MLP neurons of a small language model. Each row is named by its layer, matrix (up: input weights) and neuron, and shows model dimensions 144-271. Each number is 500 + 40 x the weight over its row's rms, rounded and kept within 0 to 999. Numbers have three digits each.
After each neuron's rows, "fires on" lists the tokens most often at its 100 highest values on Wikipedia text that the model never trained on. A number after a token or word is its count.

L2.up947:507500539466472580495493414491517481549531439471528464481472531493541431480478423539470414582525593466513507498423530503563532562482451514507552510544523480541503483417607597481505510480452474472591566495540471462525506477586556502491501474470512491434441522499537570526460511452460489454543494441504500513561460530465549558514481501541511473487449523567492493517514528423504491490528
fires on: " " 68, "9" 12, "1" 6, "0" 4

L3.up1819:437459496490502506472486504486466537526480531557474451483528471479559442390513482551490496464510416498441455517511563507464506498530525461428549554538530449470527480477455490492506499489444457550483524505440455477524542532486478504523448583437506468529422526473578445464483484541436477518478521464529413498524505426437501495549461529508475478479489536419484433575485525498498472477552
fires on: " |" 39, " " 25, ":" 12, " part" 7

L3.up1873:571495489465506462569536435504508454502510455485428490509521573429444472522511456512511520509440455488484438469435510580491498484509471463470528441516476513512505474437458499540532545492505501471557562493521570452497478550546488499515525455424468459508485478544549480462558462546439466404484498527487532481559562535460508521500449556526530557488462488485438599534501492512546535535560
fires on: " " 26, "," 10, " either" 8, "4" 8, " both" 7, "|" 7

L3.up1926:458538459531511477440530497409536452480435507540485522465548431521508476473533483508486565582474501542497524547534527540455552445533550465469450505492548542450488522525557477528511602502457569601496576483512422504438542581439576449551480453521490488469467498529487568466460510498519481499388529550578554540479504480548438489582499525492464467481440444452482498560503430492478562445491
fires on: "-" 53, " " 8, "2" 5

L3.up954:521524519433472454472531472528488467501475449448585489448526479560577446544562467477487531523473396468469585519526492571503522517514408510481501472440461522548509505486487526536563506462511529434457522519514545509507560497459523522475491430432539453467430519500519422522459528470487537514510504549478485553454537487469563443482474545522504568453376480518493457541495537536471523522519
fires on: "0" 47, "2" 14, " to" 10, "1" 7, " in" 7, " of" 6

L2.up129:486566433504535428468546451450476507491444431449499542527501457433567495542515528493503555538508424463543465549459479556539465496475488485475456464523420552488476513483512480541451501558547516442460542485560544498527511548515457512479515450440459559498522438533494497538523484499470503486491497537457565517491524465492473442496486532473499524448451501530513542437471474489511581479522
fires on: "7" 17, "8" 16, "1" 14, "3" 14, "2" 11, "4" 9

L2.up1900:510483556492552487498529468546464481490454442483497484521493478495486503443514451486545478495463469486488529578475514545499515564476465491478522517539562499566485530504530499557547581423514552452537514510449498541536459607497442524438567448466502444485479526514522449561524548531486512593544549552506509544472530548493488559467464481413465512444476517524495521482497464519570456469527
fires on: "5" 19, " " 12, "9" 11, "8" 11, "6" 9, "4" 8

L2.up1985:534525442519496522519577560470570513480440550447507539483543437530513511551481462523481555511512515488517508507545573488598488554458512541461542474432472526502513513458499499459529531509491440369434452538486427489500472483556477599397486391466540505438551602534495550496508450497493512452450590430527446515532498529529529505490524537532584485488435439485463523491421462464479478434492
fires on: " so" 20, "." 18, " construction" 7, " career" 7, " small" 6, "0" 5

L3.up1220:477478523453494498523459546444397413516559633455462476493557524500528507482544506513487431525473530492465510561420533515494536444492525488521483548488500462527586461504484494574456558493517483443451483458441456500480548529495542496473509498523510453521492497446490455553384480500479533477548493582501446525543486427464477519525506469502509543471482381514474427550487496475506468513498
fires on: "'" 21, "ar" 16, "'s" 11, "u" 9

L2.up1195:421565574484555436527480497544563456570556509511543506552569476441468497480472481513504475574514569601490495467445536517468494486492519464501500526486521442526512537497513579513530533504493459454504556506508505521485563482566484493453479521495486498457494514507529580495441522439497503429502627519541589485548554505573538520486503475528493487422432442516528518529528438479584575581504
fires on: "–" 49, " " 43, "," 6

L2.up848:495561515477494480519517506463446557504500569466528525498535480514578488473524543527451537555515473446575495493470560468523454504528444509488462508464462517412537511454463486508426494581489486420474487453527473533505529492493452501512460511495483588472498501524489460504437520491492550488462474544542566499501547460546485506452498531537495517443488474452562490489478494471512575393460
fires on: " " 38, "." 18, " in" 9, "c" 5, "g" 4, "0" 4

L3.up308:453528515521528451527533492451422417516449442472463481451457440532493430509535487530515536544418433467518574505471596539438510477534412484476494456518524505538529501478450510482555488447539504535527542550558477554525518462518534503511425530517442512449500499511491478526489528544553531455451538513450446527488540432545488444479566442492451499445490460529554468464519543502542528461533
fires on: "2" 18, "0" 15, "5" 10, "1" 9, "7" 8

L3.up1052:545497513457549447553592478466457473495547515530443463464504433531441431409489478506550469493569428481533455563533516514564505513485470532539533582441577465467479509410510536477546498525443490494569570409523478524495534503514467538494587479487526439549390512514493483540470476391501454499547497529496527557520532471586506590481471548562434524432530475421508457533475448466529492533551
fires on: " known" 17, " such" 12, " " 12, " of" 11, " also" 10, " all" 4

L2.up153:481482516550550490453527490480529486488453501532476520483537487484467511503508482489508478502434581520508486477480579448482551462517498530504495581487430411466501476478471525505524526501398462536535497440553462560442474503520449414467496564580506553440537530474465466551469569490543498565540543520456523495513547519510520511451540521510478546422477483463522502542487456496509564496520
fires on: " " 70, "   " 6

L2.up159:548433479477488588478415423514507477514482550487445532479507444518583497443511495460508483455531526559579462484532535528402583499513549476448529576496464479477494479484553499558551474519440469443615504525474465527522632482498542515533479512534575550433535469475544480496436450504496454502405547446542445494507509481492501569532595482542522513492500501433532474440518425522516475492507
fires on: " |" 24, ":" 11, " a" 10, " Website" 9, " from" 7

L2.up2003:473477537506531504447513485483458449462534531566547484426488500552536493528525490461502434453457560508489582513488463528491502485521451523515488528476446462490505485499469494530448547578478537455494479470531458519486496490560564424552525503520494601443499448423414484527487521485477545511526560464459478481481485493566512507481539461441512597511476429472482426492563471487570454503468
fires on: "'s" 26, "u" 12, "ing" 10, "in" 8, "ying" 5

L3.up1553:482548476469487491538568481475510514471536572529530550432476469508581416502506455487487543560529545446458510475485642493461599472523419427486607494483510468446496513488523470467486531500539485506466541468497517539503545465644541483484523485527496579502465534536509537498456421489485463464427457472470499494511455589486517487458619544542473515483469473463473481577525515512505507483528
fires on: "0" 54, "." 11, "9" 9, "1" 6, "5" 6, "2" 5

L3.up314:486501546526518467476482533472537520496443553489476478534518529511572525450514471570521487486465491539449501577594495498444491524469573478515537512444534426430518431426463572505520538495458456485541453479473460454554515590493536440413467521382600521418504505444567548503464403528499483515445485527603446446550572525504540447474424493544516521485556529500472527560488492500472546466580
fires on: "–" 48, "-" 34, " |" 7, " of" 6

L3.up1955:465486565551513408443579550571517490503488548424509488521567426529565523491499467525504476505510500590464567478540514514471475578542491512484517497515528413525490520464531484492568509501457455488495525471510494555500480449545540519467441511517458514495547472511503425551453468486432561523496530476507469552479530507542475460494586519539485500463526429535482494512527485510462505541487
fires on: "0" 52, " of" 10, "3" 5, "1" 5, "ing" 4, "–" 4

L3.up502:502464531482530501582520390379404466483518558484448505591503446580492455475505487533515445518518498456522493523515487450471524548516444514507443483512482520498475503429500503477499544544499498508442508448547511530520504532578577482578495519516460472520464530552451440489506452516544578563507483465437523462527458417556490540466502586465461504474503473509486512465540501499503511447482
fires on: "8" 18, " that" 12, " ." 7, ":" 5, " said" 4, " ..." 4

L2.up887:489522558405582494480545420500469527575411509462559487457490477486489491463511451506495555528490456477443512551552557561482544517547492465498522464480498565463478527425451495477583509499517464495557530508514453477545558542543527537484440485477502515456492461504489512522558474519480487464513457539542543537489634468478533490468516522448528533462428495451460457508492524553477483494574
fires on: "5" 34, "2" 16, "3" 15, " of" 9, "4" 5, " when" 4

L3.up841:454414495463476473436477492565503503472517496490404438433563463474484483463504521402456510484543527561603513521549544488494486494572547479515424512485539518517544527454503517511505505534520431504594542487485519478463427551425467510476515474491443533406495524505490606510395517471515467525511505465524438538485525465515505508521524413524419502473514462466499484438520533488526558541617
fires on: "6" 15, "(" 14, " Website" 10, "9" 9, "k" 7, "5" 5

L3.up20:377473532482559445419501450543518481476447435467493535508613409454447404519523585500515500444502555464528565496477500492498512472503507523505496501538467519520512476466507561591425533478508647495519587545575497527493561541450439468469507533459437404529510512493556497526537506530450556460539436526445536558495484458504433523440473498558453531359459470508418538458502476550537555451532
fires on: "2" 32, " " 28, "4" 21, "3" 14

L3.up643:475574560418589433489493431530523528512548491530527479473576450477532472495453462465512521509509453421513562474429423440468506552513512487508536503495478540532485466485506506546531500552488563550555582467493505480499487556471435438493570450403457602534534497531543528503521510528423598543561499534484516547521521508477457458483511473551430527445466469456499506482525384454553550513520
fires on: "4" 55, " " 16, "3" 15, "2" 9

L2.up1300:478431518460540428468488427467499432547475515545437531494543450550456519420499507513516494515420482543464553524556569590421511433490507468485450479406519435480500439475483534529519553487427564456489479508545464578496542507527535425563489531464575471520490521421501563504453519491452557461486594549481572537583546507519530505528501516472522544469472454446475502545499446521559444562589
fires on: " " 28, " the" 13, "-" 7, " to" 7, " she" 7, " |" 6

L2.up1434:479464541513586477570545442433428481470528530533473479532499429546434464449527463468554492501575514469461505515491533559518475546534498483488491486384445464531509514423436541561517482465499528491506504474542483517522522480445624510493587466519470526496468572512523534519480524452543507485426432489455519527475516420476518514514452543510508526448516447470531523509483533482500496455477
fires on: "." 79, " ." 6, " " 4

L3.up270:546452474447559542544456525499502485511452541504467489529584508479443541423484508504465508467513462535453533515567557572472558501499522488520546546452453400442524404491557575552529519488495507520500494477559446549498568580469477489510529575506516496534476573481586529523516553502522527482499484490511529512513520525538538527460468524496489511465511475536502483491516521500517461501590
fires on: " " 70, " |" 23, "   " 4

L2.up1010:403536487460511535489544522498563484509479444511481495497594505429518455477491515472487532545458485560484498502461513492483380505462477506463460491465525457472520488488500514514413543474514572466519561462468520564496517513477477426550421538427476450446511538527584512500483427479452507515495571480516544496479460501525461499499506529452471530464519502429460521504547392541516559475530
fires on: "4" 29, " (" 29, "," 27, "5" 4

L2.up763:432545498449530551494517529548491486557469486538471517521495509488500498460495489483542493565530544561494507486506508486485507487508527543463466468440528515519513522487533535488429481584496463441544539494534488540478531537485500476563475606541466465483482426549452495509451481436521503516485488448510519473483496410512500489529514430429468499447487497465516546447618422528495564549542
fires on: " " 39, "3" 7, "5" 7, " of" 5, "," 4, " or" 4

L2.up485:530403534379512466494526501584503441483435483559561507441449530468453520451495481481480483504446527494485477501514497519457446492490472455423438555483419536546529504441564523545444548435471540499526501526477503509497502499467468517451555496514494448474514519470510492514454522459450524506509540501413560437395555481466500459531474520450485562490491538522489524549491486514522461531509
fires on: "1" 19, " Australian" 13, "." 10, "3" 8, "5" 6

L2.up1373:419561467474605475552507515467485431457530504472421469425500505543459421508507532534584547473432559497431548489537493603489492475476475512473524494499512519533469522474522521533531526435426434545482497488595515533554534510484596497438514460497543507470477535497514523526489553425448562474491474461520468491493570445496558541524467461604519498481501482505491518461527471411503516518574
fires on: " at" 23, " in" 16, " over" 14, "," 14, " of" 12, " and" 10

L3.up1927:540532481423458492546483485476458498474504504548474467500598470576483456489527489481531535569585470562505468507487491492523598526558449455527492536477531507450469476499508472476526496528465565600478526415525385515468509559549503483541551528487501563519441492500534512494496453506483475509434464539463517533490467532550499462527537473550504537497452464470449534519456455490495535560429
fires on: "0" 44, " " 26, " which" 7, "-" 6, " it" 5, " also" 4

L2.up245:469456564490483480577515489477411457504471474532398472497447502566404509519555581495441500462443519507483434506493483583471470470495537525468504529494511425562483511518541531511516527447410460502543502451512479507475520482505528538513483522523562487500508464470522480635466491457429474491514500453457472454560491511490537494467463451531517504503547403447498510487516487404498531513593
fires on: " to" 18, "," 16, " at" 12, "p" 4, " previously" 4

L2.up501:474488558506502464511467475512524500447524478491547427443554474506505494539498457423485554492536473505546520519431544513615498502466476495499454509504560497552530501502570537506545503563514518497499464484490568508544482517494516567471499424568528449514531512490492515492465489429502490555553530550425531478505549499459485465600534527447550524522491452494521510492531530446476562478524
fires on: "s" 22, "-" 14, "9" 12, " century" 9, "1" 4, "0" 4

L2.up824:467555567429526515489539495475411484500480544526530462479510408494445536459490500512513455485561483502437478519511592447466451570543482480495460479407509452508522511475581567502510514498392526544454477495482521496562503498462532561503515519537561489522405495462521478498482492448562453502484500442557528539480546499491613441547489537481540571440539509489552585507506492539458477485517
fires on: " " 39, " |" 26, "-" 11, "." 11, " of" 6

L3.up1316:527512497473526530572456511449511495427426526529439457479523539533467496520522413515576463557495534591416469516516506518513522496497491546496568491513533573527477450473479503485493550502515456496479530471503460571480511475540520529534496460444516509515513476484552544515503448527421470526486464533503461525476488444486506526423453504552481522439516494494420492556507463463476503464516
fires on: "9" 30, " |" 28, "0" 7, "," 7, " area" 5, " Apps" 5

L3.up315:487477566487539476471550484511512502529446535507512472473517487474522437516515435497484474536558501513480539507436566503522502492538549442503539509485449491520475533422540539464516518536570486461595518497477510490536507532542535489492446469505517535544466483505507466564498481511452492428491458520555532514511541508463539505511440515555469484484496498466570482460528483550510511502547
fires on: "3" 22, "2" 15, "1" 13, "4" 13, "7" 9, "9" 8

L2.up1851:469471520365483453518484482505461493543469510492492490477541465414584505467509438523541526599441509488525453525545530587452493517524522444518430564441491489478490565439472510515569512584485489471454533511514464515516532503467545541520470519482513459488485510523495567524469488488441535560439601546568485504499542400495500555488450492504455489432498531546533576500470422560487489517517
fires on: " " 28, " -" 15, "5" 14, "3" 12, " –" 7, "," 5

L3.up1026:491525483448521486505530434530472513478502544497452462470484469488512463448534449420531593468544449486537435551450505491482497531458506500456451505474427521580507460464561503544537464476471481519562538460567555493509534500480521481529524487469437503495523490530451527533510519445530486595529484513451542566500632466511491592506514576421489481450477540409497450547516487535557538442568
fires on: "4" 30, " " 18, "–" 13, "2" 12, "3" 6

L2.up691:465515580536459505546495488498502500559504443510443451567551501538481553488492493536474528515425468509463552510481519502462481456546552514479517505493513417510522500515430489446506525461544483521533486533443489477430567597520557501492591584510512426456421527487545513494405487484455472486469536524472458532533493484467554465523410437555512531492539466446465442569524500466495452496521
fires on: " " 43, "0" 41, "+" 5

L3.up426:492492497498486484477521488461484450563484481551485519459470472557600498455470556522467509492570448506572497518561525522465502409451472483466479458498460501441475531473459468541389519457543531560533446471508489445531525537439537463424554436512511545535509452471475521483463475439512483491476437554550551546500573542521469482551518465511478533511414453507507475437409479466431522492569
fires on: "0" 38, "'" 10, "1" 9, " at" 9, "2" 7, " |" 6

L3.up154:449484494435460504491488568530530488483519515525484507496492522459506497522538486542520506436452458443509477531520541501513487510568428501451516592520418497468533484491527492479475531519476573504450508493478554517522521511503451517446534428432494478490504508493544528509375540455513578472483545510413482464447504475520511463536521553484458531471508436490442509507516484539563491513515
fires on: "4" 18, "2" 14, "3" 13, " state" 7, ":" 6, "1" 5

L3.up1779:458473471474566375494448474431483474496463550519479555474506436514550447437481595500563528517511485474543536528501512484500485457483499504471444474501428517493529494469502529528485490551471490462515503473504469521466501543476516442463480523512493510468503522517461562545482520498448595491474513470549501481485543486450429456531538462480458543467469520545501497450470440544496614526578
fires on: " " 50, "1" 20, ":" 9, "2" 6, " (" 6

L2.up239:492535441466563521461553482488470484424436483466465523528537476439496460518505524477572483602563533537464510495542513613489457556433490507479528515483499470496520478491591545592483494453481439524479474503498485513523442523442519515480561477491509465498479511511557553517511478496410600526521514542501520498441497501473580563501487590471500522479484468492515562573462444562508564507496
fires on: "9" 42, "1" 21, "N" 18, "2" 4

L2.up1465:509469562535558516492501494474515514490557518476454512464529445517506470478504524506512480479448489489421478524503556488434510538574530535484542536479514457452464491466547510428568537500544465526517501490498540480514500440528554463460539543551587540471498588475540506541422537440532500547494490479535456517567516469459574537564563477617484498453528509484477510536551490570497472555546
fires on: " |" 35, "2" 24, " " 11, "9" 5, " best" 4

L3.up1448:445500474447477537476542475521524503558493556483400570470477498448526526465538513516539502485524537510524466520500520486438513516466557478464552461473495488453535537468589488539479488555478423439524584509482472511470551499443523550518488522555506605460489457535485507538451482492457549520472495513543477477565534430444512508454602454536474474462515465547459499504488464475504569547580
fires on: "1" 26, "2" 25, " " 18, "3" 11, "5" 8

L2.up1344:510554505465464441483447494520528486416530486457503456508532461485564486477498496540529542499497450493426592575516498462530541530511453545477554521519547483487505478505478536524515555484488488531588493477462484533541431544522500525508582476500501446486491538492493479463425471484490564477494520548460507435415480470473465521499473450550484513491487488426483493539508508566477523486535
fires on: "1" 29, "2" 21, "0" 17, "3" 9, "+" 7, "4" 4

L3.up787:453458510526434573604559515435510475573450414514451519506479481506547478485487520509515500544479482461485558497582463556495487502513511552487561500486482465479510477476448582541507557530514579504481517459499502540518553553503456503481471559488555469495449492454583491465482435525467481455501493471522521535504569558459583451479465443458495480466524550553524474591458483511441451472554
fires on: " |" 36, " Since" 7, "." 4, " Date" 4, " In" 4, "-" 4

L3.up1350:456484541531450434497515513508525531468487413511511495480475550505494476489490495531459532507485494467477524551490508475530573549464481543485428546560436503518510489432466563531489489507422536469483477466455554570488409454557536417486550494472573430404498529463529486505456539452554468587545469449491472431504567522466516449608508461506558506489487521447512516518520474486539505436566
fires on: "s" 35, " years" 7, "8" 6, " century" 5, " season" 4, " of" 4

L3.up1690:512540526504539454525497502523504504505439478463483539492498475497501490503583486532499571516531407449506527545470452484505399557469526517526552479498446551516509552513484444511497487542574462514479627469495517458534516484510437489540512450466519486449503469541480493548478483504442502497461461575458517500483486421457457521533519537560420452435445508490502532486434534479476530477520
fires on: "4" 31, "5" 22, "2" 15, "7" 10, "6" 8

L2.up1182:444543537468541462475551477483497516519535450454502511479560493441507395570473512524463466470517436491500592515486513456499563426458400501468538526544483527545475427491472446458524582508499485546521524477610494524509523494439477481461528461456485580501499516501490511504497509513453584468509492524445484541498529531542416439458485536487510534433553442486456441518535533508489560490499
fires on: "1" 41, "2" 33, "0" 17

L3.up54:559560514513514536451560536438480489524528405521472549435533529509524485554491442491497514502530514463482509480506549435496455553425532509546498491469464549516498493497558500463545451598457485521421611470538525498548463502440517454542547475492517503484470530538479472542526510530386513430530471500405506530575478507481503555543487557529399510450467478494488534423502502508470471502513
fires on: "4" 43, " |" 11, "0" 10, "3" 7, "2" 5

L3.up94:524482506537543498571524502490513517429598503549427537519537551520518524438536466497512462485502511496415546526557470427487524566542526481496487542421548411495522484498488538448506478502477556465468498525462491491539414475576497525526529495567520471489485535488558497470483464549516536516535468474497436421577447454486578492435524559544489529452566536458490496501503396522536540511509
fires on: "0" 69, "9" 23

L2.up1430:494452522496549421542497504475529445523487583542490423515527476513480522444459502542529465497466481435499531464492515439506424511482447541494545514522549494463485525470483568594538475500466489523543506525432508489430469517524517535469443511494540457479518503515558478526485470464502542555540505442449466541515494506449447507468512478509517580467535497520505478515524516430480539484515
fires on: "1" 31, " debut" 7, " first" 7, "ically" 5, "4" 5, "0" 5

L3.up1282:522501514441463517512512444494534498536421454506516442437457515466476487466469514546506471558526554542476525546459494491447555548495517496482461499513464519528510476491521513502401523489391539521491521503475470458473505463504492485512517477521572476451394515498479440488465580480422536591520495506493581479470488524458529445524485488470498511471474486495452512513571485489496516483559
fires on: " and" 21, "," 19, " to" 14, ";" 10, " " 6

L2.up1691:455465517500543462450545466500416500564540505495528500497500503515476409458509526454399536467545544482499522520524556528472520490545549477544533513512522400559506475461508571493530485584450423493537516500471455521452545550528479498524506541556510515458472463493530476533406476546482467506518532435474453494521490448534520512492530432501546483442485384500517494528570489514545508516523
fires on: " not" 26, "'t" 8, "p" 8, " to" 5, "i" 4

L2.up17:461530476421512522568559422506544494497425479484507489524510533464468500513462410503471549548550484553492540523535513459544470551541466555485527544519552494461474490461536582457447557477538513543517546437490414535480461490495421443500461514485538496543398548545513488507524491455409466414588547533453519505483466540446472512556472550557480539496445483443478509538554503454515529485451
fires on: "9" 27, "s" 16, " season" 15, " third" 4, "0" 4

L3.up506:486419491521567442472535455484494450500483544455532529505460497469607435577500561452478574473488516511509539481582500488501502519517523524450425466566524520478571440480507522440489502520528520518615518491504541503518421536498566466529487462503484487480505486514485519471463482553449490500474596363532500497499460506537474458546469484552495555456545449498561496450516584496454530561527
fires on: "2" 19, "0" 15, "9" 14, "." 10, "5" 9, "1" 6

L3.up1446:502441489515536462499466497447498497548464530516417540463468510517515522391499477495533507494497497486451508508549553527522556539530525492488541526485509473459495462415559525557570465538486490440526498500486457507499578532544491496500501515476551411513417512462478484552485541509482553550533479481501461482575556482518557556481510506541504604480457541472493520494432490539489503601518
fires on: " the" 36, " " 24, " of" 15, " to" 7, ")" 4

L3.up1120:454439542553544537519469560494485492511474583497473527566601553447530515452530470507522389554532501489458523534516516476534488443459458511482519555542439451503522450413493536518538534448529500529587533503484424518517545482560508498510479528556551418567490509481503548531427547479562553487550521467524515490485513550517482497483562469483494542494481448514523505553469470514514438619437
fires on: "'" 23, "0" 20, "'s" 8, "%" 8, "s" 8, "’" 4

L3.up1387:476567467517456489510463463446526479514496528495472514420574501466565500473529536450508429520500497533601492501499492465484565482462448513483557513516439471552501523466481526473456562478470466447457493464442566524589603501603489487555514566418537466416495452451449467468515506434544520518466487471468467484470530503549504530490524487485522597452466533431535441515507467566528499414526
fires on: ":" 25, " (" 20, ";" 20, " |" 7, " by" 5, " from" 5

L3.up187:443468548511545435551480509476548494506479488517532537544478409481533477502525465523476541512523517504475533534557501562501511543486404583499508473446453435514487505495478539483535575467509587473611537548559487569568529507475505415538528536539459448513490561535464522542476472476504565533470451463485532508448534455500480459472449518511465458486527537486523542576538539533458533460547
fires on: "1" 45, "9" 22, "–" 6, " " 6, "6" 5, "3" 5

L3.up789:505541423430552478583490472477488469525457448514536522462527547501462509477531433528583483496525450500480496508510484520500566477496479550438524502510464518484510473467523499471480524562466477528462494467490462510575523510506504504531541468423512470532444457463486400433496448468449441546535505547553563534483545518469512483498466559501530483449511495476439517469492479546525549493547
fires on: "," 27, " –" 8, "=" 7, "3" 6, " |" 6, " either" 5

L3.up1032:471528539495431475508459503509510497556455496440432394503541503548447514443484516554465566515406477460504518524471484531473553520540572565488475534471456504483500433535495484493555522511547567580456472477442571474547571467490541484525589482477524470524491542452543572471511525426511510535529526465539445506515555447520510509543475558576536503471523496483484506498549514517495494500563
fires on: "0" 22, "4" 16, "1" 16, " of" 11, "2" 7

L2.up1748:482441526465496542559498483507431454493544441518482473518459500566498450487489440490500505540542507531519482516519515543509574484503541404418478549529487528548487488503453512528475492565462632462487476514425459530537462484497481503543511505456549472528450437502526611539503511453479504481561490422426504553493543518518572631476543497479497581482469486498479518556501427510546451446552
fires on: " his" 17, " His" 11, " its" 10, " their" 9, " There" 8, "'s" 8

L2.up1666:504486521421545431517486475518433548427540516485519487569497467442513475496494505467526581492506490483437509570479481570535492531422448503492498484529565462444508519415564527541556528458534489491580497458499553520518541547447493543445545440534507507516470529479533446520489498391531508492459500578468541541473506478454534484543515589508475484438586456452447561486525470484546542452533
fires on: " " 25, "0" 21, "9" 18, "1" 17

L2.up1838:496464474530512467532504513525534480545531396466528465491463549546485466515507464516457490553490522509548550496509558483555526531440437495496467489463560462512460463469535594573475506566501568516439520487514519570450456439478427500517543448506558475531462546492566518511490538431502512478545566500429517506501562527505572481517490530502502533482458507550481499483507571465542562487503
fires on: "s" 31, " War" 14, "-" 8, " season" 8, " war" 6, " II" 5

L3.up1195:503550507423478424556483458459489505512425513461479559417454478555478439568505483552449564483443488473583537530511510491561449499473510522520521514492421584519475524518503526464444504483537478485478525462426469478490518538456460443429519484518560480463530497522582475612545501493483535500491481532539470468466509460477493386544492558490389481424462522506557492446514455459551562534547
fires on: "2" 23, "8" 22, "3" 16, "4" 12, "6" 9, "5" 4

L3.up488:450538521507530498480566473482512534543476500453492512503506506515564504520551546582435517530453374445444454499484460491491448474565450505553491538471498508458476498482469546517494581477535500470480563494499558471527465470543487445469530414512529482476522570490487482512497460438496460536462493512539539523514488465490500520515482516551453469477445488397493481462492532561493530499648
fires on: "6" 24, "4" 17, "9" 15, "7" 13, "0" 7, "5" 7

L2.up1547:475501532469575488486461415491496481525496486548481473495501501521510490470464512518488477497456528475581564481487520509517421459471500509459512519427440468420548518473539463541453509489478518508532470522568457514530498549497512468496509585487489477508537542501474551509538506491437509513481450479392572521546607580530483488511523558474489548476498447419526496505530499510571531498533
fires on: "}" 24, " " 21, ")" 13, "|" 10, "   " 6, " \"" 4

L3.up728:446551569438520505549497475483489483520452505551449445568523489450464514473487498549541425549466432408448537546504519559548491536494437491490571607503486489502494441468514493523554484517479467552494492465605573585536518561513463508490479490534530480519474540456586552467488497450510445530504461467477496604479561531424525519477503505510507486488515478452486547563545480488537492527513
fires on: " " 31, "0" 28, "1" 7, " place" 5, " of" 5

L3.up1969:530536542542509595539562512491539478554427476516466461487560457513552459476520425482483435529520468479480526510433489522489499507499432502517542542431534455472494497458423492411559513428583465504581534475410470506510504524530600476491517454456472441497441533510511559428476475526480491528494521496495514507487549559509475494429486471493474535481570482469502474564520506486497471522517
fires on: "1" 54, " " 10, "6" 10, "7" 6, "9" 6

L3.up1558:498485493493567455543576506477472445503480546520443477538581463482495517489524477508447530534517512502469513468496514448540492567530521481441517527360510543492552414463500568499568561583492464543545534419493467466504525532488526473544527500553518437531474511510523494458416530463467465573412488549465549473499533511488560458486417534487497531458497452512504461536462518551564531452503
fires on: " " 60, "1" 7, "-" 7, "or" 4

L3.up261:498523421441526508464588529493483528543522474565511515425506479476496466531525503493521518516497515526519496497462546596526537474479523548457449519484585468553533512496517551489560459561477510472570495478525524519453536466520510494558440508509520483488488451458493483488423562398473459601463573486484551525489449481478571474508556557485532542443459525501462556475466468556537517515569
fires on: "," 34, "0" 10, "5" 9, " of" 9, ":" 8, "is" 5

L3.up281:490490548565524518538507524507506443423560526458444549492577494466599476427493456486473536392501564478484561527501488482485541496503490488468470582465482381509470423518490530510485508520503511486467542486479519489491477449452520519510437529505550429460471518479551476469450446460446550546467518468468438491551432479541487496424458472486480527448552530498461487555510430552483486460532
fires on: "0" 73, "9" 11, "2" 5, "5" 4

L3.up1360:429470520500627456453486490537536517505568504470493533480557474486500436477536511490525554531458466480549550539457435451558582459494450475499447531513442548521509486522505472524505571486534537495549542513554494533506507547448427443501590471463448502443467482507518540494480501481463585550551503518450537537510548499558455458460468516559441502403471518484475488453479455521481540457603
fires on: " " 43, "1" 40, "0" 8, "2" 5

L3.up2042:518544517534521443505563466454511481448485457484489521524499456525471495494472576586438452509457470403482549494456525551518488480508482483469506560463423476454514468460506502601520488458516460443487510493496430516421490438476479532481529491493482584470529418505545527551485469485505565475480585490526475531541558491509553559510482536480482538468471468479563492539499485416541482471509
fires on: "0" 25, "1" 19, "2" 14, " " 11, "8" 8, "9" 7

L2.up283:520431549476502503478572442497442417505500439486401475445525550494422471445505500485439483488496505532546547494470557501499578454558508503513489589458482471608493486520531554537475574473467529508504466468430464443473448556440525522452571475490506480490440559420459529559429555522498557506520503528529458551496491463522484510451440545545472572534483455555463463464482516560545470530537
fires on: "5" 31, "6" 21, "8" 16, "4" 12, "2" 7

L2.up1250:487490556549533514454549537468473477544481525437388469521509462504472414475506526525473430488569509506469481483494523520407546489515473486456553468479507508488470511489524577576496478558535444515503504465497524507468544387513491522478440463543500578542466482516534485531457504476470511492486565517557531541490571461477513566515531515492530529465526476522536352551528491413589440436540
fires on: "1" 36, "2" 23, "7" 16, "8" 11, "6" 10

L2.up1811:477484511469529530479511481535494535541567493459550448510518521493557419528472492494432444551481532527457542521443547471501618569480458476473501511532535477510490426431532534475497523530502458528506531495484525475488499420584553539477507490469559505448481475491505479521498531476500492542526504426433449508407475600576481523476519528591513476472461493538425491450529461483514515570480
fires on: "1" 18, "0" 16, " but" 15, "9" 11, "8" 5